Weights of a small transformer language model.
Training: a variant of Adam for these matrices, 556M tokens, 8490 steps.
MLP neurons of a small language model. Each row is named by its layer, matrix (gate and up: input weights; down: output weights) and neuron, and shows model dimensions 48-175. Each number is 128 + 24 x the weight over its row's rms, rounded and kept within 0 to 255. A neuron's up and down rows have the sign that makes its largest values positive.
After each neuron's rows, "fires before" lists the tokens most often just after its 100 highest values on Wikipedia text that the model never trained on.

L4.gate243 [131 156 135 155 137  97 136 120 117 167 123 113 150  97 197 164 119 140 138 122 104 169 127 158 117  73 152 123 114 157 142 124 146 125  69 169 104 170 115 116 105 161 145 147 111 135 129 123 155 106 106 118 122 106 120  98 141  97 177 157 117 158 107 131  99 129 147 113 169 110 131 148 111 142 118 104  96 137 176 151 149 137  90 181 171 143 144 129 166  66  95 182 162 119 123 128 150 164  97 152 139 121  96 148 117 156 136  87 138 126 136 145 104 106 155 112 137 108 101 112 135 131 140 107 142 151 134  82]
L4.up243 [ 95 134  97  98  94  70 147 116 120 150 112 126 128 157 189 166 134 120 131  96 107 183 145 162 141  94 167 144 132 159 164 126 177  96 123 175 119 116 144 133 127 144 109 123 148 116 122 178 137 125 121 109 123 160 125  67 162 108 179 115 114 136  92 103 152 103 107 100 192 155 129 171 100 161 100  93 121 132 132 110 118 165  94 125 154  90 115 134 178 141 118 127 132 106 122 127 159 108 120 121 135  85 119 138 110 118 121  61 145 138  96 112 126 127 150 128 124 124 122 133 114 144 157 139 123 138 133 106]
L4.down243 [157 114 162 127  97 129 129 133 112  80 125 126 122 137 174 105 122 139  95 113 154 134 133  83 163  84 184 164 123 146 183 128  97 111 130 118  98 113 116 129 134 132  91 143 136 157 132 151 162 160 112 125 115  85 134 141 150 145 165 137 132 149 100 113 106 130 114 105 145 158 144 128  85 133 107  99 113 120 114 143 146 154 106 123 105 101 112 125 118 148 148 115  96 147 102 143 137 119 119  94  69 151 138 114 151 115 114 108 104 135 142 106 158 147 152 123 103 121 160 161 105 123 128 120  11  91  83 149]
fires before: "s", "il", "di", " An", "er", "k"

L6.gate216 [130 155 147 139 171 149  84 137 131 150 141 168 166  97 140 137  86 147 141 122 159 121  89 126 134 101 123 174 163 163 108 145  95 166 127 136 115 167 130 146 117 108 126 150  92  74 127 141 128 136 124 165 154 116 167 112 104 123 132 104 170 170 143 119 148 105  82 145  66  87 109 156 110 113 133 131 118 116 143 161 136 126 153 135 160 108 130 147  93  83 152 130 110 113 120 140 158  86 143 122 133 141 106 111 116 129 127 106 130 111 167 128 154 139 148 112 132 177 120 114 117 153 172 126 142 143 160 155]
L6.up216 [141 130 135  99 103 113 160 151 130 155 157 143 179 141 137 109  88  81 117 109 107 136 105 129  96 127 115 145 102 109 140 138 150 109 156 128 197 137 194 139 102 102 143 142  92  92 120 120 109 124 149 126  98 122 100 131  97 119 132 137 168 121  89 136 174 176 108 157 128 142 120 107 124 100 128 153 129 160  95 117 113  92 143 164  79 125 122 125 127 130 116 130  85 147 125 157 165 112 136 124 166 101 155 141 136 125 106 146  92 156  73 147 156 123 193 123 143 132 115 111 132 136 127 136 119 154 153 138]
L6.down216 [110 128 130 154 143 102 134 141 143 164  96 140 144  97  98 169 109 128 123 174 148 138 127 128 147 129 171 182 133 116 107 137 150 108 157 112 115 131 133 151 114 167 137 159 140  61  94 121 112 146 172 116 138 116 157 115 116  82 158 151 142 174 129 139 125 133 121 111 149 135 120 102 112 119 145 117 129 119 136  88 140 141 122 207 100  97 130  88 143  87  74 123 139 118 155 135 121 134 154 135 153  97 122 150 154 135  99 137 125 156 159 122 166 167 115  87 148 129 155 173 185 130 114 121  59 113 155 138]
fires before: "d", "t", "ul", "s", "re", "le"

L6.gate104 [115 114 134 119 177 105 101 106 136 134  89 114 113  82 172 130 118  90 124 149 117 110 145 152 115 108 148 119 101 152  79 130 148 126 116 147 102 116 154 159 131  88 119 170 160 124 137 138 183 112 125 174 165 153  89 140 123 113 134 134 108 135 120 156 158 112 136 158 138 139 133 122 129  99  95 145 142  99 135 168 132 119 149 121 120 145 157 141 144 114  89 104 149 183 138 153 125 145 152 170 168 155 133 147 101 122 109 123 134 101 115 117 154 153 145 165  97 119  91 145 134 120 139 124 140 142 115 149]
L6.up104 [167 140 140 116 130  94 122  83 118  88 145  60 144 123  86 156 136 106 111 129  99 116 138 128 112 117  66 106 134 147 173 149 161  92 150  92  85 107 120 122 166 119 142 122 102 111 112 144 108 101 116 163 162 149 119 152 139 116 145 168 150 124 114 132 142  91 139 130 115 125 148 129 118 135 115 115 172  94  77 127 110 136 128 112 138 129 152 123 131 143 106 130 140 135 147 133 202 110 144 164 153 134 142 126 161 147 122 157 167 106 112 145 153 109 160 115 120 108 147 150  95 116 162 116 152 109 128 122]
L6.down104 [116 135 130 158  94 219  78 136 120 120 140  94 125  98 100 166 139 114 151 145 118 138 105 145  93 145 119 140 139 120 136 148 124 126 106 176 155 123 163 140 173 131 125 135  95  67 154 113  98 134 173 124 126 130 120 118 116 151 113 145 126 127 161 131 120 136 125 116 129 142 108 123 141 126 124 119 111  85 142 142 125 135 110 147 124 115 111 107  92 118  98 145 131 148 133 169 153 139 109  99 110 127 135 120 143 174  97 180 121 149 117 133 122 116 119 109 129 102 118 169 130 136 121 131  77 130  87 117]
fires before: " |", ";", "|", " –", "me"

L6.gate19 [123 152 119  78 134 113 109  93 111 132 120 162 187 121 108 136 133 105 119 119 134 107 128 148 153 173 135 102 145 107 121 122 136 133 144 138 127 164 133 158 103 108 132 131 174 133 148  98 148 156 131 120 134 150 138 137 171 116 166 178 183 119 141 134 104 121 179 186 133  97 114 165 135 151 126  83 127 153 128 121 151 132 126 133 110 103 160 118 131 171  88 123 118 120 146 142 198  89 117 152 119 140 159 149 117 130 116 110 149 149  84 130 129  83 124 157 130 140 134  90  90 134 126 124 132 162 113 111]
L6.up19 [128  73 119 115 137 187 116 141 172 152 151 152 122 126 163 140 140 124 121 147 161 146 134 137 166 137 165 119 116 139 119 115 148 144 114 167 149 102 113 158 189 180 137 147  95 128 137 143 163 154 114 117 108 135 116  93 138 159 127  86 147 129 146 147 147 144 188 144 124 108 117  88 118 116 114 145  87 111 148 122 113 114 154 130 120  99 102 177 135 105 122 128  67 120 125 131 147 130 143 131 145 167 122 113 149 151 107 130 112 139 134 122 112 163 161 165 158 119 119 153  90 133 138 145 156 119 100 151]
L6.down19 [139 107 164 143 124  94 123 148 128  96 123 114 162 118 141 111 106 149 148 131 124 131  97 163 146 141 105  90 100 142 156 175  93 162 137 161 138 129 152 135 130 125 145 141 101 119 135 141 118 148 132 146  98 120 156 157 107 148 100 117 153 145  83 138 125 100 128 144 126 137 100 123 113  86 121 154 114 142 100 105 157  78 101 127 161 108  93 122 127 122 111 114  70 138 151 104 145 111 160 128 105 116 117 104 175 107 104  94 103 115  81 122 132 133 138  99 140 141 169 141  98  79 141 145 157 177  88 123]
fires before: "-", " |", "s", "n", ";"

L4.gate504 [154 136 154  89 185 130 133 132 127 120  88  97 159 159 132 132 155  92  96 117 129 132  99 125  96 114 161 141 141 117 122 113 110 123 121  91 115 155 116 130  99 136 125 163 113 120 183 117 111 180 126 116 160  90 158 138  97 147 138 141 145 105  82 149 104 143 109 162 146 157 178 145  77 118 116 173 151 108  86 107  92 130 146 137 151 137 151 112 141  92 163 120 163 112 172 152 114 124  94 137 170  71 137 130  85 124  92 167 128 117 143 121 151 122 113 164 151  97 111  73 133 173 117 132 152 114 124  99]
L4.up504 [149 129 125 121 134 161 144 111 116 118 114  84 166 123 117 165 137 151  95 146 135 157 103 165 116 131 115 120 121 104 101 113 136 112 120 128 121 151 114 121 108 132 148 115 140 113 144 126 132 166 116 156 170 111 140 115 128 132 121 147 131 144 149 158 148 110 111 175 130 137 184 158 141 147 142 124 120  98 107  92 131 140  96  87 156 123 191 130 151 133 106 146 109 165 135 132 111  89 124 155 178 117 139 115 105 165 118  90 138 103 137  98 138 104 136 163  98  93 162 101  88 125 125 141 128 136  60 107]
L4.down504 [149  99 114 115 117 157 139  84  93 208 122  94 152 126 128 123 126 146 132 145 114 112 158 130 104 132 161 140 172 113 106 137 121 144 145 105 167 128 165 113 116 176 123 126 142 124 146 138 124 143 118 125 138 147 169 112  77 135 142 165 145 139 129 129 125 126 134  80 124 149 132  98 137 131  98 117 108 120 111 112  88 127 156  88 129  90 103 140 156 132 162 144 144 101 140 153 150 132 103 102 114 120 159 126 107 128 108 186 100 159 101 119 140 135  96 120 137 128 142 116 125 150 160 145  45 136 116 156]
fires before: " |", ")"

L4.gate180 [142 117 171 105 125 174 103  99 138  92  96 112 179 126 120 127 159 112 147 176 151 133  86  87 139 156 110 139 118 126  92 164 127  97 133 122 134 170 165 130 136 129 181 123 113  74  86 120 117 154 158 161 144 121 153 119 142 164 132 106 190 160 100 106  98 139 142 169 156 107 158 180 137 151 123 147 117 111 110 130 130 111 154 126 126 102 123 129 130 116 173 132 128 148 125 141 147 117 140 124 159  71 149 140 121 134 118 129 111  94 165 127  87  85 119 195 119 125 166 107 119 135 128 131 158 107  89  77]
L4.up180 [106  97 157 123 126 155 139 109 100  97 124 108 134 144 120  93 144 147 136 139 144 118 139 115 130 120  99 165 102 130  90 155 108 108 127 164 176 155 152 113 161 134 152 106 155  70 130 132 132 127 158 137 120 103 139 117 138 130  81 141 161 153  83 118 128 115  98 141 170 128 134 156 153 104 119 143 128 147 113 116 103 102 137 135 124 113 157 123 150  91 159  91 118 131 112  91  89  87 129 101 141 113 164  81 140 158  72 126 141 126 119 145 113 157 134 120 131 119 153 124 115 129 109 173 121 148 158 109]
L4.down180 [117  90 154 133  96 144 133 111 133 111 135 108 109 162 132 134 117 126 155 135 117 157 152 181 141 139 139  92 142 137 139 128 105 143 129 134 125 130 101 145 136 183 122 162 141 147 128 134 140 155 139 103  92 146  79 174 149 111 112 146 181 141 121 116 112 142 146 151 119 133  95 100 139 121 157 139 111  98 112 103 106 152 139 141 159 119 124 136 125 134 144 113 152 124 136 149 119 125 147 142 107 162 133 131 155 148 130 144 132 116 115 125 141 101 131  92 152 159 146  83 166 117 147 157  30 133 117 115]
fires before: ";", " |", ":", "\n"

L4.gate743 [133 135 187  93 146 102 136 126 134 136 113 153 158 146 118 122 128 121 152 105 162 127 108 156 167 169 144 103 127 146 117 145 141  77 131 148 129 117 108 142  79  98 137 114 158 152 106 125  89 111 107 139 121 151 108 118 129 155 139 110 138 124 127 103 139 126  78 146 159 151 167  96 157  86 146 109 170 128 147 134 107 112  99 120 131 174 165 111 110  92 102 126 139  78 101  96 120 129 125 135 133 103 108 122 126 104 107 112 122 132 143 112 139 153 112  85 122 104  98 115 125 157 116 137 158 159 125 151]
L4.up743 [143 136 123 108 132 106 146 120 126 135 122 119 127 104 127 158  97 162 145 102 157  71 105 112 124 124 126 101 140 165  92 112 148 128 150 132 113 151 123 146 100  82 168 139 153 142 153 112 120 145  91 109 165 130 133 143 121 151 110 113 120 158 150 102 120 119 130 116 124 120 160 104 117 124 134 139 113 132 117 128 164 142 134 130 118 156 131 126  90 139 140 108 141 143  88 125 152 123 143 146 141 142 119  76 149  95 158 148 158 113  99 155 107 143 152 130 155 117 137 134 112 155 158  76 129 106 139 103]
L4.down743 [131 153 109 104 138 160 119 110 108 119 132 105 133 168 155  97 136 165 160 109 152 140 120 112 145 103 144 143  98 104  97 133 128 127 165 134 178  97 151  94 132 127 109 174 157 134  74 115 116 132 121 143 120 137  76 129 105 154 123 134 147 140  94 128 122 156 118 147 185 116 140 108 114 139 118 135  95  92 119  80  90 144 143 147 166 137 155  84 151 110 128 162 176 107 118 110  81 133 107  99  90 104 112 143 135 118 122 144 163 107 144 132  89 142 134 118 137 160 131 120  99 162  94 105  44  93 129 138]
fires before: "\n", " It", " The", " a"

L7.gate640 [181 157 172 124 145 140 100 131 149 135 107 129 120 170 174 147 165 135 166 165 130 144 114 161 128 164 157 141 139 174 121 147 100 104 133 168 139 133 143 107  94 137 174 119 133 158 120  83 102 129 134 114 104 122 109 120  87 140 170 120 107 123 150 139 142 120  94  97 167 137 136 136 128 140 120 159 128 105 119 163 111 171 117 143  71  97  95 147 132 127 100 167 146 134 108 130 176 114 122 113 107 133 136  99 141 155 105 105  96 132 123 134 131 107 196 120 147 107  92 131 102 128 130 150 116 124 123 127]
L7.up640 [158 107 135 137  76 136 100  91 137 156 155 115 148 171 109 132 182 129 112 122 147 148  63 134 148 156 125 112 176 115 109 108 124 144 104 124 103  95 126 144 125  94 215 144 127 164 167 105 137 119 113 120 146 103 117 160 130 153 143 139  87 110 139  97 144 152 116 156 127 143 148 119 104 150 122 120 133 140 152 150 117 119 101 120 116 149  92  72  76 115 140 161 125 134 123 124 143 135 132 108 142 124 136  99 103 110 112  87 114 134 153 133 118 133 151  46 154  78 155 143 107 122  96 146 120 145 125  91]
L7.down640 [110 139  98 105 113 140 146 104 142  78 149 120 149 126 130 128  85 136 155 134 160  92 155 119 118 116 138 163 156 128 124  98 114  89 123 133 109 105 152 129 118 146 116 157 126 125 129 122 115 129  99 160 115 140 124 139 146  93 101  99  67 161 137 132 149 155  88 144 112 131 105 142 120 119 143 110  99 151 144 105 129 169 119 108  76  79 140 168 148 137  83  77 118 125 130  90 131 101 115  82 141 116 120 118 173 115 134 136 151 126 173 109 138 109  53 159 135 156 162 132 130 156 140 168 171  92  50 145]
fires before: "s", "ct", " An", "mp", "S", "ence"

L6.gate268 [113 145 197 102 133 189 104 143 159 119 107 136 166 109 128 153 140 124 124 111 129 126 163 153 110 114 137 126 137 131 113 131 118 151 176 122 116 108 126 119 143 120 158 130  85 127 112 164 165 113 125 167 118 157 148 130  93 110 125 108 150 129 126 124 142 145 160 121 124 115 145 133 129 114 138  97 120 140 106 155  99  98 140 141 143 127 123 137 144 166  99  96 128 163 140 137 130 144 103 148 131 118  87 140 114 151  62  84 149 126 125 105 137  97 169 161 139 125 122 139 130 143 153 129 141 103 149 163]
L6.up268 [ 97 117 109 105 126 137 115 124 157  93 148 144 160 116 124 132 112  99 106 165  80 172 159  60  89 148 106 149 131 127 109 164 118 108 177 156 161 114 105 116  89 154 133 148 143 114 105 120 169 152 141 181 174 109 157  96  82 134 166 121 128 167  98 111 146 123 149 129 120 110 141 167 119 138 108 141 147 129 102 123 131 148 142 137 103 140 148 154 142 117  97 140 124 130 129  82 152 126  72 127 125 110 123 121 174 134 146 159  81 110 116 141  97 109 115 109 130 125 169 126 109 111  97 139 120 104 130 126]
L6.down268 [142 132 110 118 100 134 158 158 130 118  78 117 143 123 148  99 164  97 127 112 117 104  88 134 152 172 117 130 108 124 174 154  90 124 107 106 105 162 151 100 108 150 103 103 136 145 123 116 157 153 130 134 132 108 146 152 122 124 123 124 134 161 156 145 145 117 147  76 143 137  99 112  89 163 151 154 129 147 156 146 146  79 147 144 111 128 114 117 103 145 108 140 126 129 149  91 111 168 131 104 146 106 139  78 163  92 125 146 140 132 101 130 101 161  98  91 172 135  98 126 134 149 109 136  93 119 108  74]
fires before: "\n", " |", ";", ".", "b", "vi"

L6.gate461 [153 121 160 100 163 146 117 118 136 101 136 164 174 142 124 118 163 134 108 146 118 146 124  80 110 142  95 109 125 120 131 136 128 144 122 139 114 142 113  91 182 178 101  78 165 140 108 136 163  86 131 133 155 111 143 112 113 122  83 113 114 120 162 105  95 123  98 116 132 162 188 127 120 155 148 100 144 134 148 115 150  99 169 112 101 145 129  98 134 110 102 117 145 145  94 136 137 118 109 129 101 122 180 108 144 126 135 123 138 150 171 118 121 116 111 137 139 124 118 158 113 136  93 134 107  87 124 148]
L6.up461 [126 141 148 130 100 163  78 127 162 154 129 101 122 186 104 108 126  99 110  92 116 131 159 157 132  99 129 123 157 163 140 114 118 108 123 166 124 101 173 117 134 127 112 125 129 153 143 169 183 122  97 124 144  80 156 132 132 128 162 153 139 107 130 141  98 123 112 166 141 126 146 134 114 146 116 114 136 127 125 133 105 108 111 173 130 109 122  86  74 135 118 167 148  99 140 130 151  69 140 113 141 105 137 128 135 101 109 113 101  79 150 140 146 148  95 129  94 105 150 160 147 133 170 126 140 125 114 133]
L6.down461 [ 77 156 170 130 182 109 128 117 149 122 109 128 159 131 110 118 155 117 140 120 132 112 154  94 129 118 112 128 108 129 150 147 107 163 113 149  97 130 111 135 127 106 177 150 130 156 147 164 138 114 148 155 118 109 154 122 201 172 114  89 126 152 126  75 160 157 134  85 144 128 123 177 122 101 148  75 138 170 152 119 126 138 156 115 146 104  97 146 143 127 115 165 112 158 129 104 161 158 108  94 163 138 106 161  69 106 123 102 126 126  95 102 141 118 179 125 105 168 126  95 148 123 136 136 125 146 118 161]
fires before: " |", ":"

L7.gate818 [188 114 133 172 118 140 108 136 105 117  77 120 147 120 154 141  76 153 124 111 137 119 161 137 121 124 137 124 125 153  95 113 112 121 139 124 104 167 132 158 137 129 123 135 133 112 137 102 122  83 120 144 126  77 154 112 103 118 111 123 153 128 189 102 130 173 136  94 113  73 118 103 180  92  90 115 141 151 177 172 134 119  91 113 184 136 115 166 163  95 131 147 139 142 173 121 128 109 157 168 130 113 151  93  89 105 129 133 160 141 118 146 121 118 135 110 122 149  98  97 132 133 135 144 134 116 163 145]
L7.up818 [109 141 147 135 145 123 140 106 101  93 104 130 102 117 107 131 140 164 141 104 150 111 143 100 120 124 159 108 144 133 129  81 184  95  83 132 115 152 130  96 115  93 149 129 168 160 124 132  71 158 110 109 157 111 107 127 155 144 193  53 127 143  97 135 115 130 144 119 132 115 108  99  97 117 153 151 131 138 152 158  82 135  59 106 126 171  91 132 139 156 126 154 106  67 130 158 100 107  98 113 115 118 112 156  91 136 183 106 159 101 140 177 143  94 111 128  98 112 100 127 129 126 150 107 122  97 106 126]
L7.down818 [132 109 136 119 157 168 143 115 135 133 127  67 114 171 120 101 136 135 117 122 177 167 153 142 131 148 158 128 109 146 165 142 112 128 110 126 154 131 118 126 102 129 143 127 132  84 150 150 152 151 117 148 127 111  94 151 135 141 132 120 135  99 101 120 122 112 150 144  85 134 105 123 147 123 140 135 144 121  97 174 133 127 164 150 100 131 125 118 158 127 131 152 142 108 106 136 174 139 150 135 143 125 135 154 127  84 159 151 105 115  62 198  77 147 112 128 124 134 130 112 128 128  97  89 103  94 121 131]
fires before: " ", "\n", " a", " Ca", " American"

L4.gate512 [110 126 142 123 130 154 124 132 101 133 110 133 133 122 173 135  70 133 164 136 108  85 115 112 142 127 198 152 137 121 150 129  87  94 126 165 101 146 126 148 140  52 125 149 123 139 142 158 105 121 125 124 167 148 131  88 117 149 159 119 111 127 124 158 135 157  93 169 155 116 125 132 133 142 152 167 163 109  98 150 148  66 119  92 146 129 105 123 140  98 142  97 123 101 131 135 127 123 135 111 136  65 147 157 114  93  85 123 137 137 158 107 125 115 122 134  75 148  86 110  95 160 134 114 137 143 138 148]
L4.up512 [155 138 108  88 119 141 183 149 113 133 137 122 114 132 111 149 134 151 166 162 101 105 154 147 153  97 116 148 156 127 119 186 123  87 157 149 128 140 102 127 185 144 191  96 117 144 129 127 126 140 107 146 161 107  97 162 114 143 116 130 146 110 118 171 124 190 146  93 114 136 118 128 111 127 164 157 103 131 129 162 133 115 127  96  91 121  94 144 161  89  62 118 102 128 165 126 121 113 155 138 134 147 130 119 178 195 121 152 164 147 146 115 149 150 141 142 117 126 131 155 140  97 135 152 151 151 172 136]
L4.down512 [124 113 130 122 138 132 157 142 151 134 106 137 141 104 160 155 119 129  96 163 105 148 115 152 194 125 121 115 136 113  94 122  81 128 156  93 123 112 103 152 149  69 173 100 144 169 142 111 159 129 194 144  94 147 107 164 140 118 126 118 137 115 136 120 128 144 124 109  90 112 125 138 121 122 151 127 172 126 135  90 105 112 172 118  95  83 106  89 133 149 135 101 131 110  98  97  92 116 116 103 143 132  92 137 139 138 145 134 148 113 132 112 173 146 119 106 171 107 140 131 138  97 161 103 157 159 144 127]
fires before: " |", ";", " 5", " +", " 4"

L4.gate245 [113 123 143 115 121 132  89 118 111 123 107 136 137 167 127 155  76 115  79 148 146 112 133 138 157 149 153 142 154 128 112 103 103 111 105 109 160 130 156 116  99 118 123 131  99 159 142 131 172  99 124 110 107  85 118 110 158 133 119 121 104 188 115 143 108 130 147 147 143 138 123  96 141 152 116 157 123 161 126 176 160 129 101 106 125 135 155 148 137  97 111 146 119 118 116 105 131 154 123 141 128 174 160 153 135 139 118 156 144 156 130 133 126  88 119 136 154 138 155  97 174 118 147 172 137 157 131 156]
L4.up245 [113 128  85 121  91  86 116 104  93 120 141 147 155 124 105 136 131 146 104 158 128 140 119 105 128 157 106 133 106 153 156 103 149 128 135 102 123 122 140 145 137 112 135  48 109 106 105 182 172 112 118 106 135 102 126 164 204 111 124 139 120 146 147  99 135 117 106 145 150 128 139 117 138 146 127  90 116 113 138 157 129 100 144 133 117 155 103 112 109 135 122 149 131 106  76 133 129  84  97 151 157 134 113 150 130 116 134 132 128 144 119 142 123 105 160 119 130 140 147 145 150  99  85 123 152 133 119 106]
L4.down245 [ 83 142 179  99  99 100 116 114  94 125  83 106 195  86 159 127 133 126 139 134 127 118 142 101 110 122 134 147 122 111 172 125 141 120 131  95 148 133 110 130  96 159 117  91 159 106 100 146 131  96 146 105 131 118 155 143 120 123 151  87 119 100 151 128 125  97 137 114 126 147  92 163  99 169 134  86 105 145 140 167 122 163 117 123 109  87 149 110 118 139 140 139 102 159 125  92 134 153 128 128 143 104 138 111 117 107 134 135 174 124 131 130 128  87 122 191  95  91 142 127 178 104 113 128  29 122 117 113]
fires before: "-", "\n", ";", "al", "|"

L4.gate438 [176 147 121 116 139 117  78 123 126 123 162 152 146 138 141 105 109  94 128 129 118 117 111 131  99 117 115 135  99 197 114 119 106 120 107 158 110 157 163 140 138 149 163 130 130 104 159 126 152 124 139 142 152  92 123 119 120 130 157 146 111 121 142 134 163  83 109 106 106 100 114 111 131 105 140 165 112  87 130 106 169 139  93 145 171 166 122 144 121  95 158 132 172 123 107 115 174 164 125 109 122 135 108 104 110 124 140 103 117  90 132 165 131  78 142 139 163 133 169 142 140 138 164 110 124 185 135 125]
L4.up438 [113 101  78  99  85 125 122 104 158 173 153 127 156  97 150 131 134 118 150 163 110 118 153 128 167 143  80 104 169 165 124 115  95  98  65 145  81 141 104 143 151 158 112 128 165 148 133 139  97 120 139 171 144  94 153 150  93  89 161 146 124 104 117 137 166 129 139 112 144 151 151 150 128 130 114 125  98 105 135  96 150 134 129 132 147 118 131 148 106 140  75  79 156 154 143  98 157 125 128  84 137 130 177 119 116 124 148 127 120 156 129 120 105 164 114 100 120 147 102 127  96 120 144 130 128 139 121 120]
L4.down438 [106 123 139 131 108 120 105  91 107  93 128 129 122 129  99 106 142 146 148 130 105  92 166 108 122 140 128 137  85 134 132 143 190 104 116 136 106 118 130 105 123 150 134 124 127 164 149 135 146  89 102  87 113 113 101 119 106 151 132 124 109 118 141 145 115 135 172 106 133 116 125 159 103  98 160 113 135 122 110 126 158 130 122 129 165 136 155 150 110 109 150 149 121 139 126 134 142 136  96 123 120 126 149 156  88 109 160 133 102 124 138 118  66 155 135 114 140 126 140 179  99 154 103 138  75 134 101 115]
fires before: " States", "ro", "et", " Kingdom", "os", "ard"

L4.gate407 [157 167 149 181 164 122 124 107 100 132 110 116 160 163 163 132  88 144 121 132 111 107 105 136 118 165 111 105 110 130 140 101  97  75 123 123 137 167 135 133 160 101 121 117 126 142 140 129 127 128 126 117 120 126 108 120 110 112 116 134 146 109 122 113 115 131 114 122 138 119 122 120 147 151 138 126 115  98 117 129 135 143 134  80  89 136 156 106 128 106 143 130 159 143 144 166 136 131 150 119  96 127 121  87 112 109 156 125 110 126 158 112 182 162 121 111  76 129 105 120 130  64 173 160 138 122 158 139]
L4.up407 [132 161 149 107 102 140 114 116 114 159 129 190 120  94 108 137 129 110 148 117 111 134 112 121 182 135 136 137 146 120 165 143 138 115  88 108  83 157 118 151 156  98 198  68 132  98  75 151 157  73 156 142 171 101  97 149 103 115 113 117 109  85 105 110 142 139 123 125 132 198  47 130 123 107 106 136 142 106 144 116 120  88 139 125 166 120 155 132 131 138 107 165 112 124 128 105 144 135 133 162 129 121 119 152 150 108 143  95 110 118 127 150 133  70 169 147 140  79 150 143  87  88 123  90 146 141 125 127]
L4.down407 [166 122 117 133 126 151 131  94 147 140 138 136 106 115 122 104 152  60 111  97 123 141 118 106 161 129 101 154 161 113 143 128 174 100  91 133 104 111 137 131 143  72 116 136 125 105 139 129  76  86 112 111 110 138 148 137 119 149 167 162 150 124 128 173 132 124 105 108 111 143 119  88 145 116 118 120 127 127 147 138 156 130 108 142 133 145 114  68 145  90 118 115 123 185 133 160 174 149 146 121 147 125 162  71 155 111 155 176 133  95 130 134 125 140 137 126 140 139  94 156 106 128 118 135 197 116 115 139]
fires before: "s", " |", " An", "ing", "er", "ult"

L6.gate325 [110 127  87 154 119 149 102 117 157 123  89 130 152 123 183 112  73 127 102 119 139 106 150 124 155 126 154 139 144 153 152 100 112  93 145 141 159 125 115 125 140 126 164 138 123 106 147 145 174 119 136  91 139 109 125  87 116 113 146  87 159 111 149 112 109  96 117 144 139 124 118 104 141 124 131 122 139 119  84 139 142 164 114 124 144 142 135 161 114 116 119 155 130  91 106 118 161 138 153 126 134  95  88 139 121 114 138 150 108 102 186 145 177 115 114 115 123 122 138 117  91 123 118 149 139  93  95 156]
L6.up325 [ 58  79 101 121 116 112 131 131 162 132 148  92 117 124 120 145 127 160  96 149  84 132 151 147 132 140  77 144 138 174 147 128 113 141 146 142 157 120 107 152 118 109  76  98 143 138 122 127 158 146 156 134 158 157 125  91 152 127 130 137 110 116 135 108 165  83 152 116 185 130 106  90 131 143 143  98  98  98  96 146 168 126  98  85 118 111 118 151  98 181 114  87 126 121 112 121 174 123 117 110 175 105  88 183 120 170  85 174 134 118 110 135 114 137 112 150 102 123 147 113 134 147 152 123 144 157 129 118]
L6.down325 [134  84 129 129  89 121 152 138 110 112 161 112 117 133 132 159 136 153 117 136 115 117 129 149 132 177 110 162 140 138 145 109  81 133 138 141  94 136 154 153 141 133 123 115 181 122 138 122 159 147  91 120 152 164 108 160 167 110 175 135 140 128 170 148 146 123 116  90 175 135  86 150 127 166 156 146 107 137 138 137 126  97 136 134  93 112 106 143 112 134 128 113 144 125 117 128 135 129 118 127  96 125 126 106 121 139 135 136 102 104 104  95  87 158 144 173 127 124 159 154 117 155 131  82 130 115 161  98]
fires before: ",", "–", ";", ".", " |", "it"

L4.gate280 [161 138 135 131 117 127 106 139  73 108  78 150 201 119 141 138 118 148  91 169 111 165 125 160 169 128 120 149 140 145 106 147  81 109 125 160 134 134 120 163 138 145 145  87 158 135 113 131 104 115 132 149 135 144  90  82 128  89  88 160 151 108 156  93 117 122 133 102 152 125 123  90 120 101 108 124 110 143 119 144 102  96 127 109 131  99 140 188 145  93  99 124 117 144 161 126  76  85 116 142 117  83 160 109 117 129 139 142  74 170 141 127 130 117 113 107 162 116 137 123  99 141 115 119 113 103 203 113]
L4.up280 [115 144 165  83  80 132 111 135 131 126 117  73 138 140 133 114 140 156  88 158 114 131  70 128 120 159 131  99 159 140 131  81 125 110 101 124 153 159 176 127 108 120 140 116 104 135 163 123 121 153 147 126 133 122 136 128  85 108 131 161 109 119 144 125  94 204 114 103 101 109 137 115 118 160  90 105  85  96 128 130 131 180  99 147 164 106 102 142 129 121 100 177 127 132 129 165 130 107  94 104 114 159 132 134 125 170 167 145 122 135 150 143 177  79 118 116 105 136 113 145 155 173 155 147 135 113 158 149]
L4.down280 [123 124 123 135 121 116 106 146 138 161 142 117 127 103 128 167 113 120 126 113 122 103 125  82 129 104 110 100 122 113 117  93 169  97 120 141 149 153 113 171 127 107 142 140 152 132 133 123 109 128 126 144 112  87 117  90 143 145 141 129  90 154 161  93 124 108 150 109 136  85 119 123 125 100 149 121 114 138 119 134 115 131 157 162 135 120 165 112 131 135 152 125 133 102 145 103 146 180 103 111 124 105 124 140 190 165 143 141 104 102 148 116 149 146 149 130  77 182 117 122  91 105 113 101  29 132 158 158]
fires before: " |", " (", "ed"